python train.py --n_layer=9 --d_model=320 --n_head=10 --n_kv_head=1 --head_dim=32 --d_mlp=1280 --vocab_size=8192 --activation="gelu" --norm="layernorm" --norm_place="pre" --norm_eps=1e-05 --positions="rope" --rope_base=26300.0 --rope_fraction=1.0 --qk_norm=true --attn_scale=0.177 --bias="none" --tie_embeddings=true --parallel_block=true --init="uniform" --init_std_qkv=0.029 --init_std_o=0.0 --init_std_up=0.029 --init_std_down=0.0 --optimizer="muon_variant" --lr=0.00803 --lr_mult_o=1.36 --lr_mult_down=1.5 --lr_head=0.00561 --grad_clip=0.5 --warmup_steps=0 --schedule="wsd" --decay_fraction=0.921 --decay_shape="sqrt" --final_lr_fraction=0.1 --batch_tokens=32768 --seq_len=1024 --doc_mask=false --train_tokens=466200000 --steps=14228 --dataset="wikipedia_en"
MLP neurons of a small language model. Each row is named by its layer, matrix (up: input weights) and neuron, and shows model dimensions 32-287. Each number is 128 + 32 x the weight over its row's rms, rounded and kept within 0 to 255. Numbers have three digits each.
After each neuron's rows, "fires after" lists the tokens most often just before its 100 highest values on Wikipedia text that the model never trained on.

L5.up641:088116061107117124118122147119140106109165095127127071134138205151113110097139144131156157102158120131073117119191147115137101151109125207132114119122138094151179181131138141110152079106101147145109189112161143122107150162086127124116181167066140144101126189138121113157147123101048086129099119167141125198184132154144096136102137151108139101102090152128137094140067132088138128138138076094191104115093135094094089149118121201113095122121140152115039149143162110084080138174142137123121135137179047059217171146154115133123132092201104184133118184123113131131119133127147172120131141192126127186081158093212112136095127165153119180155141129171093108105182135174064132194150128125128073145150115164100114142130103140125101108175183101115094200095146043147108148159146164
fires after: "\n\n", "=", " ="

L5.up1225:108178077122141143156159088159180050050138216068090168098162126186126097141115163146082114091129162107087084123202093177165110110100092131184163122123102154131172116173165141160148133117092061118134149166160135149143166111123135158117148145135105124089085117146123175156197133113141147140091118127113124146144097124112161099129098157107149122101118093082191149126129085086129075098122164113183151142135082159123029157156175176128110145188114150127135129159174126092140106175152171153120187118143134104118087157125148157165145107164076159066105154137151075124140143102084163155177168155164166187139121092114118146067112161106102139131151104148111143134135096139153093136136096092059146109103095108072141123081108151120096126164133037120121146091122117136124143117086137
fires after: "=", " =", " Time"

L5.up1011:182144155093146127142172110194147155156158107125115048158131151123115138080097099181114122132125095135117161117123123103131140139071079140080159170130146132143156064114146167147096148097114103143156105158187139146189092053155148157151156172074143132111062146135110139138170162102118104137128176123137117151138096116130128172124128228127133141149123110201108143142159127146155062115176108094162103152121149171155194077118139219073111113110170089135148162118162107079084059076137131164166063135118127071154131071096100140114193118186178144124115166139072121104092098133134129131084130125061135089166143099117123112122079131170136145116125200130127139150088160143108102146154128168112112157112130111079150123119120120104122125154110103127129190074133175127158121072105177
fires after: "\n\n"

L5.up1247:118146138122080224154120103101164127117155141123117100108148115099168122142153129127107139066184125070116114115197112142091126126063088216141173110068173123106191089076076166102154150137108119171186205072143139107105194118121088109154137178149109126145091162152088134078155161106141102131162109123112104118174124160099096145122163187117152178111106074145150137124139182193158097099116127079139144114077134107154103094159105141110101151114086118148171142170163119128153098177147100059117096158136109081107185160112142107081103111112139138144126186124139097133094126148139116131085148178097178182109143095123115092052071151125125165089104064154181083109134142175086098125148121103139142082129117086179158119068171170122177159145091108104132209116155089141184089150135130
fires after: "\n\n", "="

L5.up506:154127128125104200116136092124142113168114137133073056093128078139177082151094096155121110112154101121041139112174125139041162121104098168063138125110146074153146105106121082101178142133094154160175176096126112099144114110093079173149164193109114153090078196143082150105128117081066142119164105186142105143167112132131170120118126127099079156134098081137118162173136169123138083119089117096159149138122125115148106151114121168136058142187099099173148129119115142144157120148148140104121163134160144134118149171122134108148170097061104127118123144098146135098112104124146176148098138194076139156144129102174099160053107204123120103115100079194097126155115144152056135150170140093180088156157143162136142189074152167129169128124133106164106154146142144140148110192114107
fires after: "\n\n"

L5.up1158:165181178161135099087099126143137127171162129115154166115096187093112094138072083118128183161167143101126151136149125095121109176183098159135108129112104111117113086172129077171139145082124165163118181100153143071107132139131108131088137142111142189145078105105139114186076148136090156134119129133076166162151087110119108158115156128093116123118096102105101114110147149132129123181181074197092150103129131097135135070115190136169112168144077101089107141150133189121134156169204175127166142182181129113153132093072117166179075179086183144076201096147168088114111064109070102156084108143106085142069155060074131158054098181116108145174128138157095172158101170081142084131187136126115129177094112091116144117153097142148085060086123113108090183094162133131132157150132117
fires after: "=", "\"", " =", ")"

L5.up366:120138089113080178129146109088163157088104159148143094106158175151129112117112105125073082098154122100097178159181124141078149115107087152121132142069107073131193112158128120152154136090117154192154223135122114097146160110134120129149151152080137139171113181141096127078110147128088151088129105174125128152167124128136126103172126154118106130104121109139128181156150163136119146152119126108201145096119119067185088122159157176170124135158050103124143145164155165133160122146175167107114146162135082125099117169175156093041154082045159174146120168148174112113135094145089170141128125140153171144108130067149082173070080087177112157133123136155132099133145153142065157116117144092130126134102134087097162182111169125157110172123125110123107174144126155162130119157137043
fires after: "\n\n"

L5.up862:177134170102189153146107127103188117139147118138069112119077153114177154074149140168105060068190179118154132124150103110094103155159165153122135111129141099103123057117064068093163130104135118112171190140153119140127152131095167144181103117097153170130168126107155061181143113123107116195117145187111125134143109120137098152116110136140133193092121159066155081077141124198132122139148084123122132160156103110130170133073095176112106099167135139178170129107097129190143120146103134101158132151167134109131157185130121142108105094131133174070096195139130077086141094109116165111100152132157134129148094097133159162105178078118111162140121136120134174128182052087042136147126153098157110170124151123165151085108140179131116129151104152107090118128150151158047103130153125
fires after: "\n\n", "\n", "'", "=", " ="

L2.up699:139134169159158098141149135187101175115127155119227145103127119141098161145124150121120140115119126139085137138188120116172096101148129121084134149086145143172130145106101077165182166114134134152095113087160225136095138075125084116184110164149154107185146134191084109147117150181144136172149103125142072117111122133066105146163072153152138063112187130133145174120182117203092185137103085114208116108167150112151173115158120123100131110133130205107036124064142121172183126105141094126146164072087101155123094089129108151142120077100161148112069060134077098097121087077116189095163171148144101107128124109104188126107113124174117118098113138084139160152153127106118088065153180119142198146122163167118041092132128115128161132109159102189117089075088095122120175130126104
fires after: " A", " W", " a", " C", " fa"

L5.up651:090115128060147120192134122107108103110154140128109137115141168078107125187114095102148047090091105128091187079154110149097111148161134066101094148137110121147114109131142109122204191140130147135136124150084161069144128129189137099161215084084187056137160130079131121152108138193157128107116096091098129107093189173155157152144159151133119138110171128064174176126184145158115125122155163154087120156121122083137082105147139166103068173143127132154178163161119170072190106150168141158112089115165110103092132073122159036122153081094072154168129113148140108114117086179132161135095159121176123116138080098178125157176100140110131124114092105134197096150110075107161119166139089088128116094088128127107159137147125131170147145094143157144085132127152163120125083129171147
fires after: "=", " W"

L2.up1107:151011126140124148138201136077086162141117140116136115118221205131143134086104081158118167095134072179096173099154114131104098151159166142103151074181157161093149110107091120099075135147091134108151156108132112145099086097092154087115182070175164171040118104077158133186134142091109092158118157084151101133106100165155153144108126143142109089120094123105148139160133095113138158163148116105132137092166178185154116121097091176117137158124175167120160123112125121128142107165131171103134087134063191106145096198146125168149132161212142133101127124150103099104194120107117111079106102089153113120174145126159161120145146106150070153113100178150106160061092138159106109107115126092142092130154102084119153166141081126101157138116106125105098102094158101075158112077152175
fires after: "\n\n"

L5.up281:122084092092135128133150147167082108157107155160114189169184156125086135159052108124148119161163117067136138173154094127117109105097163078147077125162147158134133147070103175088154136161144137103146106065052131138140142179159156117101183122135156109168113131101127127100116116112123160162123101146165158165142197144170088146118135164185137151132103134144159074125097087115112121088181164088083104097137134087110136085146119115063112130117169093152113108149072153110156125158091149140102161116210070116190144128112131137155151125173174161104102148140138132116126102065064159136153147124085132139128155101180133111090139173106106216164087174109121071121116132129113093129114111117122121157143139126153143116116157166166163131081175094131134106215148121058164082124062130
fires after: "=", ")", "′"

L2.up1237:132213093164128154151110145147085138206145157127185097146187168067096102099156122142186124141134137053128120152104175136188153152138139091143195114074080176112122194175096171122102079136171112115128129125124095072176090146113128117142210131107076077166141146142058120155152116157131103108140059116131136080194107147167068108172125087160156138121112175138153147131139088120118133175148100080139103102119128107131118115112098127154045132154066152103126140164099122149181094184164135094075134086107153124139124098089094106077101087098154142142105138097139117185120079159148105118118121143142137160116136177150132116129108135166141161138164137098093139110144156098123155114107103127079099095153171089076046114173098080093167174117157145140128137160095135069171182146141166
fires after: " =", "=", " listing", " Density"

L5.up514:112120116122077138137091058162145084097144089120105129093134150108129141153092146162150141061105081135134139201159122141149087081106143125130120161133116090176142105188117105119115044141145133149137138110128145073086096107109127124128147181150109171124139153136103138071164127181138119153151136140118163133136108135116098085192131122141120100067088096114087109205145141169147133158062097201076179113165102176157150124164124173182116138125162129132137215133103141202143132139157118147093161127101140122109142088150119149118107137161122173101161134152129172140130088124109132106108120101108193149143084115130092095092109140131130110092149134127101155114080194115097120117117103071128114179064167125077171183072090195103105118114132121177159110082160128175115113073075112
fires after: "=", " ="

L5.up423:121136141149098147111138113176053102135080129086088178139207157092148161112221133143107143058186089116087164164094138164076089141131142150144145120135094129209151156101062103151148102076094105139146083083147092137172115090149139149092178148195111073151057137142103053088099115103101139137163139134112116134114143159115137122124106138124111097137198083188118104128128177096171084164117164130136119125167137110153140135101182147116178159110103150123082131142154111109105115127143183102085130124095201148096126165117148171135087178117114197089088116175156054111150143113144100113112140124113108146128103125136074135156153149170109146155124057191130121094119156136099102111143118067081133140114106119189167135117177120106150150125156085097117115132132139161128117128142180
fires after: "=", " =", "\n\n", "\n"

L5.up635:103129131111062110129107119100090126150153071109154126098123103104110108157136135125166115066177168133082151096123179155124112143104117194122126127137143055079094170120088076169182210165165131182083193141135082145142056056091131143129091177127143166126099114176133102166181132153055188161142091148158156137167154173145121143156138130177139124124090152149113163120095163129170116140191077087198095088099156124111083081094062166151096154139105191129090171147145126093131146118078040121149151153156107164120102162152141133094089102095124159194121115128222096121179105178132121133137167199110144117119098099179116116084119113158067161145157130133133141167130142136103062119137127145115158102115110090064142185087085153127138181152113144084153148160113129108048126159157140
fires after: "=", " =", " Total"

L5.up4:131140112135074174139118101110088109137146102121113116133141115162150085116107114167099169109129216122143154091137099125089201139122144129078107134108140119192178108133145120145168094093065157126197156045122105139148141109065126153144109161122106192108160164123070161074135130122069107170150077179115069090184201140181168154141155119154116084079124092116104137106145139104149118108052083129128124120096119090149091192117112178155033144164122097167086125104124139113144152150089175089167162109144106124080144143136111089118145136071106165108102132107182084117114119144132089161175125176153099174124101109112125151088115184085087091122171111186119118119096160152058150147180116051133105128123157150142079084068144140072157143110125130176089174134142136179121128135108121
fires after: "\n\n", "="

L5.up390:089131121103133077146157070053100123176108104137101144184104086144122101126145128165148075123122153173107090136092173152188135096044088128157113129160169114153108114069110127142158107129119148123124124159174160123070151143086114179137127130117107151105120135155160143175090169175129157091166132086174140141162147182160030128159136132162129138118118198096138108138131127100150165138121154125085178162132090056140142126070111133104098103121034114117177144186129175117143121153178056151110151106087151172149076177120112110082122106118139161094154144142096190097122102166089090150126144128138079173106141148127169149142159127128054154126089092114121150075159103091119130153117074137107124157099096126180115102076177159105134135127163113117114184116127107083135182129143167
fires after: "=", " =", ")"

L5.up434:109114173127119091132141109119138155085151171130064130151176152135177103146150151158074151119065074148079140157176073121118170125096145078186141081105202121151146151104106116157141117132152104142131162115122125101160105092091182102125156098135114122122095132140110136138110165141129132180149066106086123189125151168147145185129085116141130094099095163163154065133120134134128112134081079079124108120106051071111161135121095122125098186155105138137083096129050100034123204108082120160087117148167147188119159124131161117139123113187111136039091102114144069107164133141118175182092102117167171144115181134156115165151093152094144138100117089126165142082121130110145140139151166152095125185132038125104140176146153133138149144146140176122121116088154185117120110152163157
fires after: "="

L5.up416:174185173067135180168131136086083059139109155102122127099187118107138134160070153092177047184136063102139109188127121116117168085061152175074117110146129153174133141122123170156140182128156122118113085176149149098095164057149076095149145175078108123155164116186127110129140127139100087103117109129021141150149123133074199166136166122127094123118097168175144138117087131091135154157105096132158117071134167149142132120123104139105170148135152078070133132165187133075124044151181064109122127170114129148148138140129166144094129118167163139143089158155090146126162062118097090115166135180098124167113092133106122133063114161109133168121070207169113114158156137130106146073101113103152096155180156145090113123098136172143120182140101155139173144142108140122127178112088092
fires after: "=", " =", "'"

L5.up1015:146141121126078155157159129172180099142138162178091116073163103132157125141129134073107135108100086130066128137161135099133150159150103141070160091111134101096153082108115199090111112120092128135214191154140151118152150110080072109140070191085110124161073159105137152121072138182098123156139149098173101144205160079098143158134124110120100143074106109112101131187144116174082127150112123124119165102168107123183142121130098189088120117153107093119170090123078099139114158179122174115127147130112111102150151171141114095128170055102145140118103173188206125129119106160111161152134129146096167121132159065138055123061108136163125134064148136137169107175169100130121141219137114146140168153097159118145144178043185107119133099138115171122106161117110154105120111133129098
fires after: "\n\n", "="

L5.up532:140139171109083132183146108096152062083134061125140111167129149115161114095168126138158170160175127135109132101150119176153116169097173167148100129133075157146132146118128124175164141122101123111141132107125132118146146157130097132140129163169112164086157172108108151149155201197081138143080145128131143135147097157114179197181155126179118153139133126105125113120145088136153101101144102102102113084144109187116104138139095163165090185147163164190107112108117132106152042078171096109143126141133135160164121170160071182085091066131137184086183130143134081149139156083139127126152114149131163127136155120120064125067134117095083141103110082204167111119114112080104112120042078099091115135101137080150153125135151169120172113105131120123148196075172170186119112112182155
fires after: "=", " ="